Weights of a small GPT-style language model, trained from scratch on English Wikipedia.
Size: width 256, 2 heads of 128 (1 for keys and values).
Architecture: RMSNorm before each block, rotary positions, no biases in attention or MLP.
Training: a variant of Muon for these matrices, 210M tokens, 6397 steps.
MLP neurons of a small language model. Each row is named by its layer, matrix (gate and up: input weights) and neuron, and shows model dimensions 64-255. Each number is 128 + 24 x the weight over its row's rms, rounded and kept within 0 to 255. Numbers have three digits each. A neuron's up and down rows have the sign that makes its largest values positive.
Before each neuron's rows, "fires after" lists the tokens most often just before its 100 highest values on Wikipedia text that the model never trained on.

fires after: " P", " st", " S", "S", " Sp", "qua"
L3.gate575:079187168124131125122144081140146104117141101137136147125148141110150162079156091112157123139156116131124139105084116116146105114164161101150148092093139126118144132094103172109143078106148121078143108094149095151082122155153136119113135129117156108096116120106092136098164108162150164115132123148143121159130109131061124151108154141144135124113118134083110112118181130150139141154082080085102129131157133143123125135118154142144108146124142097082130148136071133139135143135145121107102071155149133123154151167126119100143136138129146082137084147119086126118138097121140125121
L3.up575:118118165124109143117151106141135144121146088083098149120132151107177160111177148105135150113139137098130156157113128160137128110167092141141155077135132102130148152073140125061134104151134124123146135118120131147137111154155165118130156112113135132133112129130088114079120078162117136121142108150150125125112136105122099187131130139135143128109131103123111138085161136150172109115084103081115108106136130144096145110097122133154116156140131091122101176098102154153135114149171145149100142162118106097096184153116129125165128139099122134133115137103059089122130120103107090102

fires after: " U", " P", " T", " G", " Sp", " B"
L3.gate340:120107152134092129098130135158163104147154132126139105114117144153176103135190101156172144133163133101116091139138130152110121123132139186111149111114092139133118168162133110097106099122141128128141130095132137086116153100123166141090133135141111111123123097127138152150172144107155124122126121124127102171161102114116133127111138142127149144132108142149148136169112124139199099113118080090120137175147149139178073088129117110139175135116139135166151179124075147128095119130140113148184160125112094142107157126127134078121124081142076187129128134123140122118126138130133119116
L3.up340:137129179122114099165149105163126130134137134126111150113129124145159162149130114114168126113124124107084145121111114175150133148137124118112124115179092150112113167136137106139140149145109111094122168128114135152099095126066103153134132107101127118134141123094138180129085143126114131083117112173159116130150135091118089152120131087141120138145121102148083134116141133116161130124089107184082112135141121140110143145107112114124153134163150111143148102136102131111129130151127125122136115112156135085081135136114161154142109106100135124154117092130102149144162144142140123077

fires after: " |", "-", "|", " w", " /", " comp"
L7.gate98:113113134117150180122125160118094129111084159102093129141166098101171131143171133139153150104158130141143109149121142123123134131113102121129157141139092092127133142101113139143150157132131126066150113130161142137115143108115124129117133161142149108132160174154070127145137127132140125156093128116133145109127124103098137117146138168140149112080171168122076133067124106118100139169122130115146148119146129135126132129107125119132111178151134144089118128114130144166095115078132183125133166114123075135140098122110165133114125148113117103135123096099156108092131164137116178123
L7.up98:100184130111145071172174110138148157151141128121109122128131102121175071138157136132202114106114141117137155108157138082170128112107129116121107143110136114120142144113104174110078156142123148071113086144106085138120110113098169141142131145106102147104105123147171097159110141142095120114165117113124141134140169113135145116136114118121090153177145122130139093108127147153183131116128138131140102148113093141115143082089094129116152101175116186104156144115100134128147135107103100171140119136147124126127161124152100121168160102122155153091144178139127150137107107150087100144

fires after: " ", " |", " G", "F", "\n", " W"
L4.gate416:142127149127147062105094125136136131100112139110119085087139138112121164119101101176140071073115148133111129108146139105165137113146081150137084138107146172138143129114139104092120097182155136133176136092116199148159170115108133104160129123153125135143074158132138155135117147106101124139119144134113106202162138128131148126154166084113106131133133142104141129137105074129120137135114155141156129103103149106152135113121076139089125111114121180171153121130123134126100130121096175128141149159174146120111127134103151146169143130130106077133164143137139097100105169139144101126
L4.up416:133159139117099146126086145126103119145083118128165111151139109147139171133141136149104126144089142105105095105150143167102122078106134174149117149139138111135133119120134128079131136136109147183144119107094137139113168112137141136144133117159088108143128111158135110136045161149133126107151099095097151166153125123159098131155114110121121153133117126115135094128094103124141110130162129135094149122134101157141110126129095142093101122131109087132100156144116129167160162079115116137141168103134148164095161144115121127140150165175103137112130081172151118140146131157145122109

fires after: " P", "P", " the", "S", " T"
L4.gate182:129134132097123100074147148128124148100151088119097106176066129133173117071169110135128108164172139120121196127111117129115135159104120123142092101177106124113132176110102125155108112140122128153124138127118146120101142172148081150079133134154080122107086129125115108128139151123143136098177142153147111122126108089101121101157141106135146117128117148122143134147144099139098129135156142082110129126141158146140102146097146090158150153087096166139155135093133151127100111144146087130138116133121142141113101159152136118099123120097106145094125098144088114127141134117142136113
L4.up182:157146111139163120119139156138131133120164098109107122172077132126148086075149127120117141164114141105133141098140084135135149174141115108130112103138147141108162139116133137125082096143126111119104123148131155141139093157139125139121140107136065132130127101128131115079160106159116097095191178175138112094118123139086133141113123140143184124138109134134120169106125104187128144129117156077130113142149172133125109117143136133166152135103095199131126106106159116138133124163089074160169128142110138114130135136145152118131121094081095123112115129135124139107128120148154113119

fires after: " on", "On", " On", " |", " –"
L8.gate649:151120157122133087097112116093132134122102116128156158111081129123136123157153135133129118132116117108084116142129122125143159063114143090160115152105145170102146113103119150156184132133138143138142118173122102142198138136140145151120140162168153126116093094169121136138150171111176127134108105121107130105123135157133135136135132124145145122123104153183075110134167126116104112108105110126140126097156156150143161109156106112103157111144139149144094080067123140143144101104139107160118091150158184125157083162141110152154112129160149095122106092112073099121128112120133103128
L8.up649:157192074129147180170120108134119115103107116140159113124168095131177145112126124119119112115137154126113099073163129189144137119152090118152142099132142101117137166130113119158129106132152145107117144131115131150115106148097117096141135149166157133129126121169148124147116085182170155120091113166155166172109173146089150122143135109143121108091136100106107145139118135153140166124154144129155141103113131107124100149103109152117137070132166115140125132104116110112169156115117132148117145130120130105132104139113155105115187157128170122149108159140142149156110128110162147105

fires after: " ", "'", "-", "\n", "|"
L7.gate598:146149127128133135151083135106137135169098157169169141095117120128150103134174103138099130159145071093092122102145129110152137151125106113129169112137148147149169127102154148101117132151155143130124093077113119139132122122130117101133129121121104140102107121131110123124105144133128139103142125131123140112125127105105162148164101164092103129095139160131118086140114152060095144134136122116132161108125138138128157189134092127092110101134046126135111089139120135142144085124099124130142142085152110133138130106144128124143147140164109147085154157079125164106089164148105115091
L7.up598:114159160097176073117131118157128134119106165158158106112149109110126103079143145185172121094115101116083129124161107136118096136135146108127117173143170147158115104113140094126120138137135091072134098144097125159119108141124131125150143126160143124117123120102133144128103123153084166060096060109096152146132081101136139143139102141146104104096152164112102174125160158140106127141130129113136136116122104124125138159141115145112093119139122163152088145150107129110126122110106143143115117091117131118134119102152135144131120129125093172143092170120141136146091149126172132084

fires after: "\n"
L4.gate98:106121097129132137117127112116167114159142119154139147110127115115087091123102180153058084131142156133147142117175133138149172066100151119128146145122138090151101129127124154131076121089093147107142149141115107099112158196147102153103149097127108105178140116067134104147162133106129136065154135144139146122141136130130121126139127115148140141134102130136142137112128142137145137138124108113159104187098119127101105092095145136101128146124100165179125137144117126105124137117127107117121082102140127144142099146119134099084127088151116115138100115115137154113096131105124129162
L4.up98:143145144092104135160110146124158121138151111152160137135128128090095084113140167135113061139128115157168149124131117141077151087101150120135145140087091083183104140139135160139122118117119143151176155123135155118122119113138122129115098079143115120143134164119146114116146151103121092102158155113114119113167148116166125130175106126203143157168126166129096101110106145122103155130145108154174132121114080119124183087134096110071134152116117154105112166131176125129103140130155080116127117116145155164107084125080113139137137139147067135111121146155159142156124124102108131135

fires after: " S", "w", " Ca", "S", "qua"
L4.gate654:135126153131139121126111158129091140150143107117094131126102167127149133114152124130154108093124098139105158151168118144158156080136143137164123117121142174096113141108143177112128128110151161140084104179161130100128137096174179115141121130118129135138148133145125150122134093129134126121163049130153142125115138092106123093122118134153110165100126133122125141128151137133115146094169128112164087080174124090122132043150150144102167128070161175118159151151123112127097151131124134106123129078128102143184109146106130157110164113094162097107127136131106149181146152132120097135
L4.up654:140096131116120109118109139096107143115112129130115167133102143109104102108146134121116131135116144126098112111116171134191170121109127141140169123135102110157165144150128139121123113104134145107107139125148138145114116144097134124120150130141137069167095115173085115109073097140151134128169095164132112100150113122119123125117126123158102111117106148140144100132171169146131092067143117110128106128159130126120170111088116149120075104056100094144149137097148126117077111155131160091146104125137120123143125121090078114189122122119095141133084123148104084133126131092122156114

fires after: " F", "S", " Ma", " As", " Pa", " P"
L3.gate485:107109128196140147166155129119168133110095114129128121141110125080088164159130131097113115092139114128115142124133114114131072159158106073159090127112132156095127129091162107091123140157115125129165145141122103120140141098150128136168098153164147089113101168139145126111157155102169112123107119099128103159123140124086112118131137128151127118128149092128130134118164127130122126111164105096115127111132115121108126139119092095086118109066115108166159093097140128150113151117137128110134081148124105076131139161178131110138076104148127098153102183084116139125141145152130127157
L3.up485:110089142164122144117143124116116113126085139122138114138120114082089131102139121116174126095106120112141170168111129111140107136158100076136132111125151143141103121079135151100118136120120146098149115143100115170114134054128116137162131132110137125112107137101118154127116117137139105154101118129166070119111104115155150148131139167156112109104138108131116109127151139125168134101177089117135112080146105098128140137144097104140152118139109147141175117107137182118092166108132127090133118113130184125123159108144104117126097144134188130128137174102141112119094141091164123142

fires after: " E", " S", "qua", "\n", " U"
L4.gate638:132089093131147095127112121135132135145165103155138115149137119108122123163133167112151118140145100097173123167096107117143133128126109149116110154127131100095134122110132120119142100121130129161146144158159158122136154156126106146116104089129160068143166115099138133119149170108125094099138129099140128153079101102128116124121137153131138147113115206122122121161182144142143162141120106149150119115136163160141166155093129126130133139139103113119121130091130161170133148145114124113152092128139151127151135126104128129099124134131159064144084134090111145168100143149144131137
L4.up638:149124104146105091114104181154145086085185079126152136117156149138118110130128126141162134127118130129084095129064151126099174118105115136121169140107117128162123110084129117122161153141174085099132142153105105113146122129129098107111146090126093126100133123111089133130145134167153144121118132103136092148128129115164128117136129134143134142132132154118093118148118149131077138091136153130158119095118118099154108143176152113126113121065107176108137106161168104153159124159132135105137134182141153126142109101106136126138175102138120102077131133113067112139123107140142117142

fires after: " S", " T", "S", " O", " D", " K"
L3.gate636:099158148123142150091089134130126109086113139083119125145108146150146149085152126149133086142102089167147129093123143113134129106144118135121109155164133128126130178083168159144117104142119139109118129133117138140129111123145120157164117135136112140131107135118126099117132129136141124139151120083129137130138075114091100134126133095162103155163162150093117131149114110153159048179137113090128131117106156139138136102162130105161112147141095146129115126158104146127139126112108098114106116133146123159152073123145140126145094154111156101162176156134167108131152159111092089139
L3.up636:141126172118137143165108085155146174109097073135135104156104159114113122139131141107113130185118099119126111128199113158142095128094106149138135129072167156094121112140141154121096148143155157125076135159111106121090111117096144134113123151141127102131096145164122154123100105119108135125065088131094138126147109104153134167125138146129189115150130148160112105129100159109149127098102067110154117131110130106102093131110145119149120174110163126120156150110118106130124097167145126138097081148120162105107104138101151139168121179133107118060132116133128119140141134113150110116

fires after: " |", " W", "\n"
L7.gate14:158144120150120165123151131183072113152126157085167128124145118142168074099154147162146142129150122139160119116138130134114117091121114169122151151122166146096137111123146108132105143135125124117129099118098117125109085080143197120126115133153123131131134151127086136100114148119113137140144121182129183105141094119152146127173141107102131112124158131144143072141102145098144161125112130110128138142083144118178182126121104114145098097155123124098136118152092138145125129090098137130097099144120149154119104125110123130157130127118086131126144105076125080116099130139131128110
L7.up14:095153118148122089086164159178110152063112104141127130134155109141168139146145120136107146084128101175117121120130095182147074067161124150114128133174128125155089119123109103134091107095106165102139123129100151132161160094126140141135125143126108149121095104192105150139083104119151135143114137105128153157140145117116135149130114102089128110102134124162155124156143148112131147143138169110130116136129088136108072133116124125106118094120118127169087152131116145134106095106105138148143146123132147090129119180134157113140125100133126101095127173125120166137106152150087154117

fires after: " ", " c", " Mi", " C", " E", " Har"
L3.gate150:119097151113148119103138130098143157141131150165138176120117116121112119095115108098152114093138160136128171147118141112108170121128143129078153135142140121173134135154133088116140131143124158110166120084114151118107141163104116131133124125127141071135098170145139142131136143120118116140125148118091153109096135127104132101122145098138149150148165085125153157101170138133159156105126131120152148131166106135146153154111100094081152156139155120155134124126110179110146108141128140127108135085174129131106121162165092101078121109110136147158120093155134131148102064103102111141
L3.up150:130103132159154123136124164104091143129117113121140134144098127092178137090133142106093104083107128139127156153132144144121094126128145114114166131139119089116126091142140111113096081126154128134114153091116171143135128133136063146172166135163090121152100134137124153144123138129145137111179150130116138105101101101094138138157124107142145139132166116148154111105132122116153135141120084122132113115109159139165138110147088066088179153155121134168167096147123158089138117122125172097108152103166164146126133146146130121128098122135102157128101145159174145097127135089156139149

fires after: " ", " F", "-", " C", " |"
L4.gate377:138137169165159131120174162102155100109168151137135129161118167110129135120128156138152155143101083117146144134123135119113156111101158113157138160141133095124104167131118086118169111132121119110153125117079114095123120162122139142107148155132112156163122155133142134140135162154075094116137175126099137138120141112170116127151112115137128133110116143119106132113113114164160127113145094116102129164105109152127130177143116142123166175139145145141165102126126165122116151164116108091111118161112113127134144159132104122111101140103125163176122078145143096114148132115147086111
L4.up377:162156149156123125117152106169114137079141090159144114117130126157147143108154102100140121115071156112144110141154089136124102132111163128115132107125088096162152158131119118114132108124114125124147140135119103115176130139125125116140117119148119145147120127152099122123147123136143077102132119129130147153110075118072149144070129149123113173113119125109180116130134156151096117122131133183140125094151112098145126139095126147173140072137122132173119110131089114139116139094124117129134111134117158108126133149164170146125119159112079141197125154137169110127132159123124081105